Weights of a small transformer language model.
Size: 12 layers, width 512, 4 heads of 64, MLP 2048 squared ReLU, vocabulary 8192, 39.9M parameters.
Architecture: RMSNorm before each block, rotary positions, no biases in attention or MLP, untied embeddings, normalized queries and keys, capped logits.
MLP neurons of a small language model. Each row is named by its layer, matrix (down: output weights) and neuron, and shows model dimensions 170-340. Each number is 128 + 32 x the weight over its row's rms, rounded and kept within 0 to 255. Numbers have three digits each.
A block is one neuron, or neurons of one layer that tend to fire together. After each block is what it responds to, as a language model described it from the Wikipedia text at the highest values.

L4.down674:142233099104157117128121109125109191122117130189159168125122161142168099122121173143147161105108061130127133108130152141154155099204168124148098133104130125155139162113129107125102164096153127115096186169092134123119130146149162105149163092125143149123116105158117161172193113178143086131101223078137152107118134060110146086132116178114129135157099165093101100160172183121158115179171156175056120117093108093130119155122125097164174076099181153132149146126068136098144058155152154132115127184151128121149165186133
Word-final suffix pieces. Short final pieces that complete a word split into tokens, especially adjective-forming "y" and "less", as in length-y, risk-y, price-less, rest-less.

L4.down980:194147164180129147160091217185156076178148135113155137154192139174058189162091170129162090147115152141073122042203100129120138173170092134144123084093133144135099097160175111144171126082136124102161082094135133106160110177062168166060121164175095078124162125164145175124162156106088139192112142111164110164184111132139145117140149166073121146141146123122125172114129119104179096133105148154108134134117113094108166124093076119128118147091174124153108139103085114184127109067208181144111114136132141156105104154155
Inside quoted titles. Word pieces and punctuation in the middle of quoted song or work titles and quotations, e.g. the slash in Nothing Revealed / Everything Denied, or en in enjoy.

L5.down7:157109058209160167117132079147112117099137125120127156139163070161166144179186105165158117140140135088165078057169110083144149110153166118140102115162100119128124111099147100142156125110117138173127128145129174145128157150126135081155137136168169092241148143174092126074109149127153129138114167113084128102152143161139128153074165150211124047156122144138143108134126135144137118147142112181098138173159080125141139204114134149169092109086152108167076129134100189131138132125119154149163133094113163148094139155131
L5.down223:091127131141095123126083130115151107104111173110157108176195088112097163166176120065120115099144124050168072109147088114110117051150106151156143091117122201056149109136158139140169125116149080120187097119100197136105127169049132123158121185140112147103191082168169084107147102141163085129106128101174098145172093161121147067083144151095095097165140156169114157107097171152108110147154137146136156157091155106102180099115132182097137128099156145148148062145066076139148161091174148158101061080083144126070161114116
L5.down238:111150135187122122143110119147120147129133112193088136119177104121143137145094099162111146116141113030197169099161199124143092098164080080103132094138153100109121135136130155120192040102087176093083122171109158166162122157124109172138148121087139123079145072128123127111111088119045179138144104110102165151179090130143126116124126083217071108115154175114170114079108130106075087092156194144140120088172136100139072112094109087103133118155162156160085133156168116176089206118128145117163106108125108119124182137169
L5.down686:162144132141122123194209087123135153133169098143161153091115130160165097123102144082131136146090079202113133120085089107149150168134196135092097111131120146116125132140086071167107104148124130091089178133150110150167115116128112149103111125098093102169163109147066160135171145090123083164153117074174109077123101155113084137140165122116175126146155099133169143167133082149113125139080118144179067126093112107091082110170056092131134095125107131092127120169168155113123085112126148112153135142221076089161128140178
L5.down819:117143121160089124155144092082135145116143085098135088152126150069088101126148164143106084091165134123106110138169168119198180081120162186094110164147147139132087077146099099095155112136114149145080156157131096125105082116142147093188173065143181142102130156094108078128129129114167122078119087120135122098137108129088078085109068146137055210169119136150124128092090159054096137135119170143147071140154162103092043167150092144051113123136149137122161158121085136154186154145158176140130149172179140109111163137192
L5.down1404:089115092098171136148113089141113187113132154175201139168120124119126129201120155173140086071125113145139125166157144105120184109059097194116136130110145156087119163068132167131116113097072123075164099131071091202109155163126202091169114137095136124116126178133177103134155160148106098118120101149137093162124145200148155068118171124074103134121093126151106100155097163188128094161105138131140160126118179146191126097176081178109165095097140161141119066192141072149111100098157158164172055089102155094100152176136
L5.down1463:147179093106144080173108131138095197141099172153132090102135129066119165130103158151146095137140109119177149099107183109085224134113167184123151126099099197162118082089139112093135090128119211055087194082183082170162135102120099101181165048108149133130157157138111147153111112106137109126116069178147102085113120087184166101105115088172090110100135117130169097090122140134141174143112100138090162099135094111165126167175094158138087186126172160119150138139161118156069147150159153160057133123138173105160168151190
L5.down1951:139061094135166160114145079106167143115166156084111043123115122155151122138098131113117136129153118114159078106084178165118113122192130107145113150150145101163126125159132236102169114110124126144116128111110143128115114175098105191151113123120082143153140183140131095109108142137009186104155059067111120105161127115143101158178153138150176155176099101119165162123193096197156072160110098129117108150107150170144110136132097088121167142119122082170125118161125136142097014121141074096154143128111158139135181149171
Inside-quote phrase ends. Final token of a quoted name, term or title, usually a period just before the closing quote ("phenomenon.", "Ukrpaletsystem."); also ordinary sentence-end periods.

L8.down129:133136135230108147091127119103104132121141125140131113110061086134106132112138126130073154132134140115060113109128131069119088089174113130105121120131129179090158084134125169156115131114130177134166103128082107122075131107166163090090148164160132084169127134158175118125092171103113103159137149148126138133111129163142136116086145097103082164107197127113115081168101161189171170145124193137136153102099119158186147192110072121145127126093161146130151168121093097178139132109192079194136105147131119136126139148160
L8.down313:153134073168102132089082093136137061091137094131173155120112152130080136140099093083205136119089105140122184168135093137085087132157142114107109113113142162121115166098088152158123142072117132108092134157136137122133144077147106090145150102148076146168081092115141161098127156120148149098095160137118107078107169105177128094124191102138132164149124190167140133122110086136136103177188129154109124085150034062162110132153164140137151148130138069088179114118150062147109147126154111172137203149078109114106137148136
L8.down444:133134153171090162110089147085119115115117122142119145115053093119162086143151161121132135177138164088116113121110130122117079033135160135097156180129048154096119088126127186157072160194140158131065079108131124174176052172167165147140144166154107111059114154117117109121138095122155117133122131147141140158130140169096131106104129215115099157117181151140187148129145113137152189118110124133079177144124094105165134138144121186136116129068109174080170173155112148091141114162127157182150090116057091137089148121129
L8.down485:126063154162122104134136130151182127163099206132085092105126097104151112098148121131144132077163128161142045130127094101138070116124153161063181123074045135143133129190177155162137144098127072086105106122153108122169117149095140150121159212151056110118098150126088081119159140110129115068145088089134185166112129119155154041113137204108125108122105118117142132170173153092178140190092115172123190097112158143153127143120111101106044088115091136106119108134120126143155146124182138123086162118084092114077145112156
L8.down576:125116129125188143075178115125175136162160138123091152153160121176110193161142159142162174105153121113118154074126116120126116122192124105075164151159136110180081209121115103087175112184107096120152184171140156101137146180096154134168147136104192091102159102129112112096137093135135113137105165150115148142117141139120095098109209116087098091121129170112158152197137132100128138152123103126060151118177162148136080080121195155095168161093069141073129129111087117132135138162108140129130142122142073106076135073140
L8.down938:140131171105141139128146101129139171145182160093153125094092126125090147151117096087059105158141124037135194106140177105139099200117178133156166049125046135169143116087172181130157148143175103115101102153144137158132102163153111130115126071069053109144111085123140146169152136156147145136148171121137128079088123136163165128117133173130113129069093091097090151095123158119164146111180119113104152173103051078141103145144098171124124116124150128113133194128089110123103154103141115166161110128163135117093144137103
L8.down1374:117091107162125155137137139162172095163156106076170145150139111145188142138151114090125139087121117129130078090145092119109124128137148133090142121150154140133146129122199115153166135095165172157128136086091095162176109170164138127129166133056148176138134090194136163168113130127173159091164114088160160180146138092098097140109156113069075088120167106121096065080110155162094159175128126170132176114110124133170186067094161104179135133160110109114087150114123181137127140143100082078170153085057109163168073178085
L8.down1463:134152116115139133090146085109102122165144135082108090116123130103147149096159141153093092162168145108144144124128097104146070155179068152124120127109135130135162094123089182089108128161111073124209113140110164125092120079111157103148148109139046139135125109133139145096165135135127159150077148162103164159110106139094109182136163156107113175177164134141123171131140148093149168155167165117146108164092083136128120068134153139129143094090121115083174138138156085045047094141105135191128172092090149131126179104102
Sentence-final periods. Periods that end a complete sentence in expository prose, often closing a paragraph, as in "may be permanent." and "ended in 1945."; weakly also "Best" or "best" in review-rating contexts.

L5.down320:145152067130139118139084124069107104103092104116168111159104102107075139161221078105088124136128107114168196152127165092148108085109129166150151144151208120115164120157087174190120182117119112096184222164083132151163091072152133116144135115086102127130111085150054077105144147161167127162050142095132124134129146143111120132102145099052103134109152111072109034128071156108152163110099110140115185130114187113144085141042101144162108152103128099118107059147117078123167132127095142127089152057148140063117095104192
L5.down454:101108102170116146128123101123104137078154087103112169115094098063120087168042096140150133129094106103152128104066161083151097086128126138137096133142152123164067166164121154152131177120113095089125213120046114165131126123108142117121214151098087118109145162125118094158115124123110154062108191130140118168067155095105126110159162165154114116117181156068132115175072181103117084142148123129068131141112147121119085091055132151171168092120106146129146126125149123134122128147136088100095156150145155142142123155164
L5.down500:123171103113137115152205098086070140103132124139136174141124148142046177099103153109182197104133103134174115155110128124123155129125109099138169093151150137157090125119156165136108162113114134130106164121137083172117116049163180214154150105122127138113130144098167182157148163192180083137125162119138111148112159113161179137136107088147093153151140097094073112143145102098131160127124145122109161158138163204137153071166141064121079128068146153124128126161111149149119158130154153104140170129102127125184095134105
L5.down687:116179103140102113133145160147114099190185106114153113133126233113114101093194090130086090129124179154125148122182144136127135099161103151095145136119148186114127077114132142110199112122098098133109132195121137123154133072057132109128131210086120135137108133183179102204149081204171145090119124148130174120129137138125093123134170211126172152104217128101101145129201098123130126084128096121130130170138042169098106130082126132124097098145094137119072116135179145121109106068200177099116146158146114128165205134146
L5.down757:181125092105139129113149092139197116128155135154154137156152129192139136112181165226166186124193138126076169103174135155095106175089152110079148147127110134097150169105090108131167122159166159123187129110168185151088116094090120154142090089128078134086167110106118125128161125158134153167136133112110200144102124163117143084140139066081142179182129067151188144092194128161115165140088170086147079101146130113114129111157157117152155116164150140109202072093066102059188083115131142151152122235105135125136092143154
L5.down1378:149185186137152116100131152149164143142153088116123168143188202070110185143118119131113120109114073158116143136171068114084080063091145144154113071139136091138153162151151108087082121153122183086138092093148096181088206178177106051088178132179094099065094161133086154148151106104139172148120106141099150077121134070127105149141151152159131099058127135115164175129208082152124177160111121139118196085153108152132142104134177160132142141137131088109111164133132173191133128085130119177150099120176061176146155108107
L5.down1430:112180160122127091112208160079165131164105123158116105152101117127146179120192153178118144182239109187097137126153110091121083111166083121153094161128115096098101115109154100121088139121090148162083143139059121137196113137121119096113104185139064102130146104147134086099129108087105170119161131137108095129115121153199127150153105063088189182107076109143151091111143108140192128096148178157173111137145061131099151157198133118115056107168065153088197119092082064115074106177077138163196119123096144097087118107118
L5.down1486:166136126122165138136213151088103150168113114103146160097133105139177134133076139177154142151080133098157126127142135136162144140182110065220131095138131102078074180122073127136159146110068124100135134165100135076121114156087135167173142121121102189124128138086135132129128078121094122086122116157121171095107127131142125122140140131116130147147183153150160180125124183168133092176134188089180120167171109091117118145133095124122174115129073170128099088123120093123103103200128131128139173108146129139056089125059
Mid-word syllable fragments. Middle word-piece tokens inside words split into several pieces, after a short opening piece, such as ro-man-tic, Sha-do-w, se-c-ular.

L8.down66:171120132125129118115156113118147149146193137096180127078155133158137140134084101096163160163080163121204146147204130184084086206152086135143138130095126093128098128098136202088107138118125078105116133102065124119076128065103148156119168165160131099187128087164182195106174139153123120115074158116122117166131108100098147175086122105124133152147118031142118158146117030158092133107103114133190133160142183161132127114135100097110116121161133117145120145157159117145156173146163194130119162140122092158136207158065
L8.down191:138099146123149161063109125117137036151108176098135110147203082177138106111081111124119155117206140129103127098106158113129165093159147142113112124167137148103204114161100148126131127167104147138102133149141147158135131107114107143146071155090041148074137123102108172128128135101164102102158094195136167128059141136120133128120090082143179103116126067126120113092145114131128128158152147141186137090089117149073133083166159155150114155074133084142203120143137125133146119096091144140151119113136139203142141193192
L8.down762:124101147116112168153110127144169106089107155130131117187072162063135097087072149152142163135183089090155088123118177121112112075147065187100118184128130106090141096133176119084155152082151102080155102130110117127145136136180152145169127158105120089153144129126156112165155104139132106169124147065142102208143092123233176014055150120151152122084194136183130102116139140118115139142072186145122118108179145099090116149127149084123117107151154173075181162163128141148179125110164172145137076148175124125131124172153
L8.down1028:142159108085103139140143081153099148150139134116134142129040151144154190082179079180116128080107167123087099186097162109089161077102147170113122122178160143058095126076102145140104092167099047106167117154075125225107146094172160090152092158164114136134163112116133097168132132101135155132137070169179125127193115152147129123178136117116078077097154134139067139179114180093149076128110103148131107136117083170158079144112090168163106110090065117152087126194083085117169103108136148120122054099078154181154151100121
L8.down1331:133190173122088152107147138132118109209086086126109107133104177088076129162137126107169148107134109125156134174168125065191153111168165160153151076143145109096092106086126060123109086056126112122143109091095181159116109119106163114172152161105099169171082160101143144145116113127098131107091160104123116088155126070132194184117159156103072202091157126122130131126101145146151149088099168113138099075130079122141131134137119104169129089112163076129103176163091125151138100159119123073142148113147094148143132138137
L8.down1347:127098095117093166121169187123134159148131126144176160133133113120066119122106038131093102112114156108170133134134134115139131133145090132118139145146095130095159137136099155103150124118123112112110168115123155078138112105125138146156157109116143161142174142106115143125132150137179137114138099080140135103177157113070110118169084113126132151140135086064126120149064180192055173089044118055146151154148116117175136072054157122065097117141130113101057122151169120127165140191118151144123140115116166163100100124110
L8.down1351:145088053093077136104178130108165086121141106106119168113117105164157138179120098110118108115135170144119049106149127102084124159106154084080134116100066153164121150092132150122105169165081111148109134097160176118073118203107143143145165113083186076152099174101116133093146113046124114168108179185094103153147131159148141120187118181099152121086140117109089156127139128104112167150137135148144132143121134088151102131150137075137141139161150106090129158102153122100080103109040073108048135114100047109091164131153
L8.down1390:128110134129100075155119136096150139104096124165102145111167162088097162098119184205073163164105084155137110119134155099133178082100133122101137166129200142215126137098084091149101163152166114126168202128175147113161108114134209157104103145129167117088112122157146117176159132164154130088138110090126113132095125095106051125126071159031156137129143076139156133138090084129155140105159118145160126120095078126159204101151098132148143130090106128085157115133126171095128131166095082129129124139133119137108104173128
Mid-sequence hyphens and word pieces. Mostly the final dash in markdown table separator rows (|---|) under election or chart headers; also compound hyphens (father-in-law, singer-songwriter) and mid-name word pieces (Mun-de-lein).

L5.down565:106141123129146156116066149103133155094172070153060218113145123135158061157183108147156090114144128069107087157105069085127082119183143111132104167150070167209157085159166101113135191085138189155159117101114130137144114113135172118140105088098062125109120104092112157088122146110113162113103150113084138092107136057137158075137126118131151095147172110149160125111100117157145163097140211088139105159076077181077140178122095120180088032112149094080103068145045101151091064131152122175116085102108125140191109144125
L5.down735:104182132159132118149111091114163113151080128089164148124111109109127098103137181076117143124137112127144180134150116135090084122137078096142176097098142073137095146143091158078083118166135062131094147082110110171095123148073150125080159138163127111141115075124097113138145162190177158106086155149054045194123123153073136125095178146166163129115141130122127121081183122145089144109115106122086142120125064087123144084050083098159118168083065140112115116174249117157089169178063079095207110115101149164080176094082
L5.down873:203127147149136176121191136126134104105091119128193109171115125154127088132135105125087140157146155083116147138119113148136106125169118100156103115162156075127185157154150175141115187125071104158174124113099114085119117083143203152087086131155153116099169108094115199110140144150146140154150163123172132218205164110137141160149121066115162143132146120117109157159087113135074131120144136138135160139056118189122168108150103175145144104157144088164145084174123107095138072053150146077189089101087116136188117113115
L5.down1028:176157119114181105169126064158141102149126110074124053108157106161155129098117132094126135085081163155198115104110149119129095187159166162120173082067146167105147144141156113206114152128125152133178104128147133123100126166074107178197115084137172083094048182091145116139118110160128161137175116141118127133180122111110091134109069076070156130126071104144134168100117099179170090162160147102166115131114153140085131129100092096129169150094170116147153156088124087100169166194172141079139146164097130117150200148153
L5.down1508:147106127101128108133134147104139177105117132127168154159157097073151135054143152147093115131153129142125091086127137131110110130111104069117167142173103129119150148187084091052105158114146110160127118118094150126108180174146102160157076085075114158160146133120117153100063146103159168131145120155061153107130169167126169095093147101164167142127183141078140062111203093144146131182108159122149125094097102123133123144194162184141088155099161072101119193125122064159180179116147144164149114182136081027091100130079
L5.down1573:182129102178136066136157075088155151158113112074155168178214181111107135137200150181118122174100154112151163134128084140111086122137139156096135060176128106144099102059113099087162238151128135151118195123122109169105134172101181147125173130125105110170101153147112121092129152137103145132123178131098161150142140154127095144159147112116123166162169102173122192123193136121156152066128168116126066150108224106109115147135125110085167082136151134078080147176122071136132109124064123103154134145127107120081126173156
L5.down1831:140136056145124118167140093064062128175095118144159032126145132144157130084093148153178163095089112140145147156079142147143145159110074135127112121095080105118126166133146176119123051066119071099149132156077145123208080135090158135138123097154192100101133091129144163183088118097159099089212106151108182186189121117137155145101127174084154155111184103145125219176111151105160106135122104094135082169183124155095135156115108122136093085098114137106153122185123090208142169164152075133154099113166124075060070086138
L5.down1948:140090130099201127116107114094171095117115117063210164130094187075145097113090126087118159123111120140127101067091083105126097100085123108122170140136116083151150137131111168095124131073137181089147120083126143162118123129101130164117163113115089119136127172119106167139163126123189118117174122165140101143069241097049155101121098078171090119207103126082167120163121151162098172090119169185057136085101131116117114163111097102084162069160081189142102070132159156124150119161131132119141061150147141078156087165131
Word-final completion pieces. Final subword pieces that finish a word split across tokens, such as the y in gray, gay and Cherry, or -less and the hyphen in blood-sucking.

L4.down350:172079135127032149186175120134146108135096080177112120133115109144114116151162124146145142134044147180178174083213141126148206136152119085192171120137136142131161109121130149184162078124106156088163150152082088108122115108141144085105098140097156054146171096104059121092137146123150139149128158071188080107108183155095156120151126116132107144103142102064142103090150141110161179130118089086106158117118132145167170122140135174159107080136115097120084115096143154126116153139091134059128102104147115112148150143126
Markdown table separator dashes. The third dash of a table's second header-separator cell, as in |---|--- after a header row, in Wikipedia tables of results, discographies and elections.

L4.down588:144106072154096149098126175155146078161134209137138098156155080114116147126132153175111123111177151188128140136140149115136155168082089119147095165107121119128155123182055107141134162109111147103070156131053143114100104146126094140122134107116092139134126168161093107160174214066102141164149135162080196114164151099173126135123132098142133093161103120150156145141166118139084163139091132146123111186104085144095149129105129141105128073143128074107122139175157114117127080123131143138142125132126129106143167095139
Mid-word subword fragments. Second or middle word-piece tokens inside words split after a short opening piece, like Me|chan|ism, stra|te|gy, Belfa|st, cal|c|ulated, and digits after a decimal point (100.0, 3.5).

L8.down59:133134127138112113151103138099096133138143086143104124086155126128125109040155150073120110105103150162129201136132161139172150124140073129101135089132142134117131064061187151122121139109058131134087079110099152153090107171131098181152176069121066126093133096121132150123112174141100173091162175123168095165114106110129151092094170116072093146130089112165114160124167153099172090173155129128114144177129204203156116135151034131100160121097098104150034151095164135117101159107120120141163159108119093111094179121137
L8.down180:091153113115128116050148205087117118134125109098109195143116174079138088143177166121107087102127158166109158103084133146106088149119171081095040153127133119150132140153136179169148115065107128099144117117045152056106064108153161143103147076158149140102166152145111140140117154088129184094118164132076161157103153169098101084134125125142170103137190146090124105141128200142097142132100126139103189061092181136128124164170154098141157119122126127146080129146078156078116127201116140181109134170129122078180142110119
L8.down560:096153119104157143056162133176138090147043165115105105144093044143187158144124104151117117129140200153113128141158105104165129136115150075118110151105115168077147171062178137140137063111082142158076128086207104150072165085119161171124111061110139185184180079131061137122148152099126116080161138115107173110126087141120152082138090106135142129168128133190123128064134140130107119109097110155146171104112095096147138116143130153120101192139150142134116130107124097134102177109170103255176138122111067091109134137136
L8.down585:116156080097198144137073127090094126120140119188153144094146134131147160113127112092179113156135159086142203134131178186169123156079157118128137135188183108115130073150093133116132137170168145143128123155101127134128133141161109155195130123189058176131191110138064138139171140136129154109077112205082094172190094171117156130138143208160156141178069122099155127163117132106115138138125099159169162162074150146138102099127136127117167094143128112162109155108119146118141165137167177153144064151155101122165156087105
L8.down775:200148085125145155156128158141159187088147173137140150120094096103128135167115151133167105122179118093137116177099199170136132143100115095122118140129199094162096145122146096163148103027095183121086083119075120112118132106112117067146192141137143144124084125055115136116197104120109136139140132158104096113152139136126164079135106165154022115131127164127155141101121049101096173096104135092102155173124086149117150165185131102131201070107077169064146153185156099152185197111103114122109061097158136146147177103122
L8.down994:088082157180128116125153185110151094158152056114165099119142103130139116121165170163133110114170124106104072176107166096089118199164136135131081074158087081061095174147131106144132165134172168138142166085093164094185163180133033134064165134086146112111115125076107153119133097123060086107148092123128120109128081133142149110099129090071122183101181134099116160146094082166172185147121163077115128159197126079095127162124183158086121080168134041150129132152120136121183174202106094136143117105112083103053156126130
L8.down1014:126107123163149156151181138115144181071159153142084129121111167082135139150117147094162085102136093069133102158128166169209104157107159121131183055165121100136097141109081119164130184164117138168112130147169159128156095156055098116135154113105113116130106082134119083141073076132116122099172055135074092123167142103142104142146115154126097104143112120111122135130151147108138140076177160128106093229125143097171106149122172102143178052141133150115168150112085154156105137148111133162158136106178110162056146104136
L8.down1596:089114087129153135148104121090163110124128170109170138088182162081132148117143101159073180180161085152101156183106078121157099105083105123164143168119120178144106131097081104102128085082163159079156102081121104126050082175203143215121148138067069130112170087192121087152105135143107120140135137161110156193118185165091214066091110125178157083131153134148129125077132098170115141152095121119079104117130156079129097147126147123111133125130119167101135150124138143115132129152136121138172125131138148075150123127052
Early tokens of titles. Early tokens of book, film, song or show titles: a colon and the subtitle's "The" (Zodiac: The), or a split first word's second piece (F-ade, Str-ong).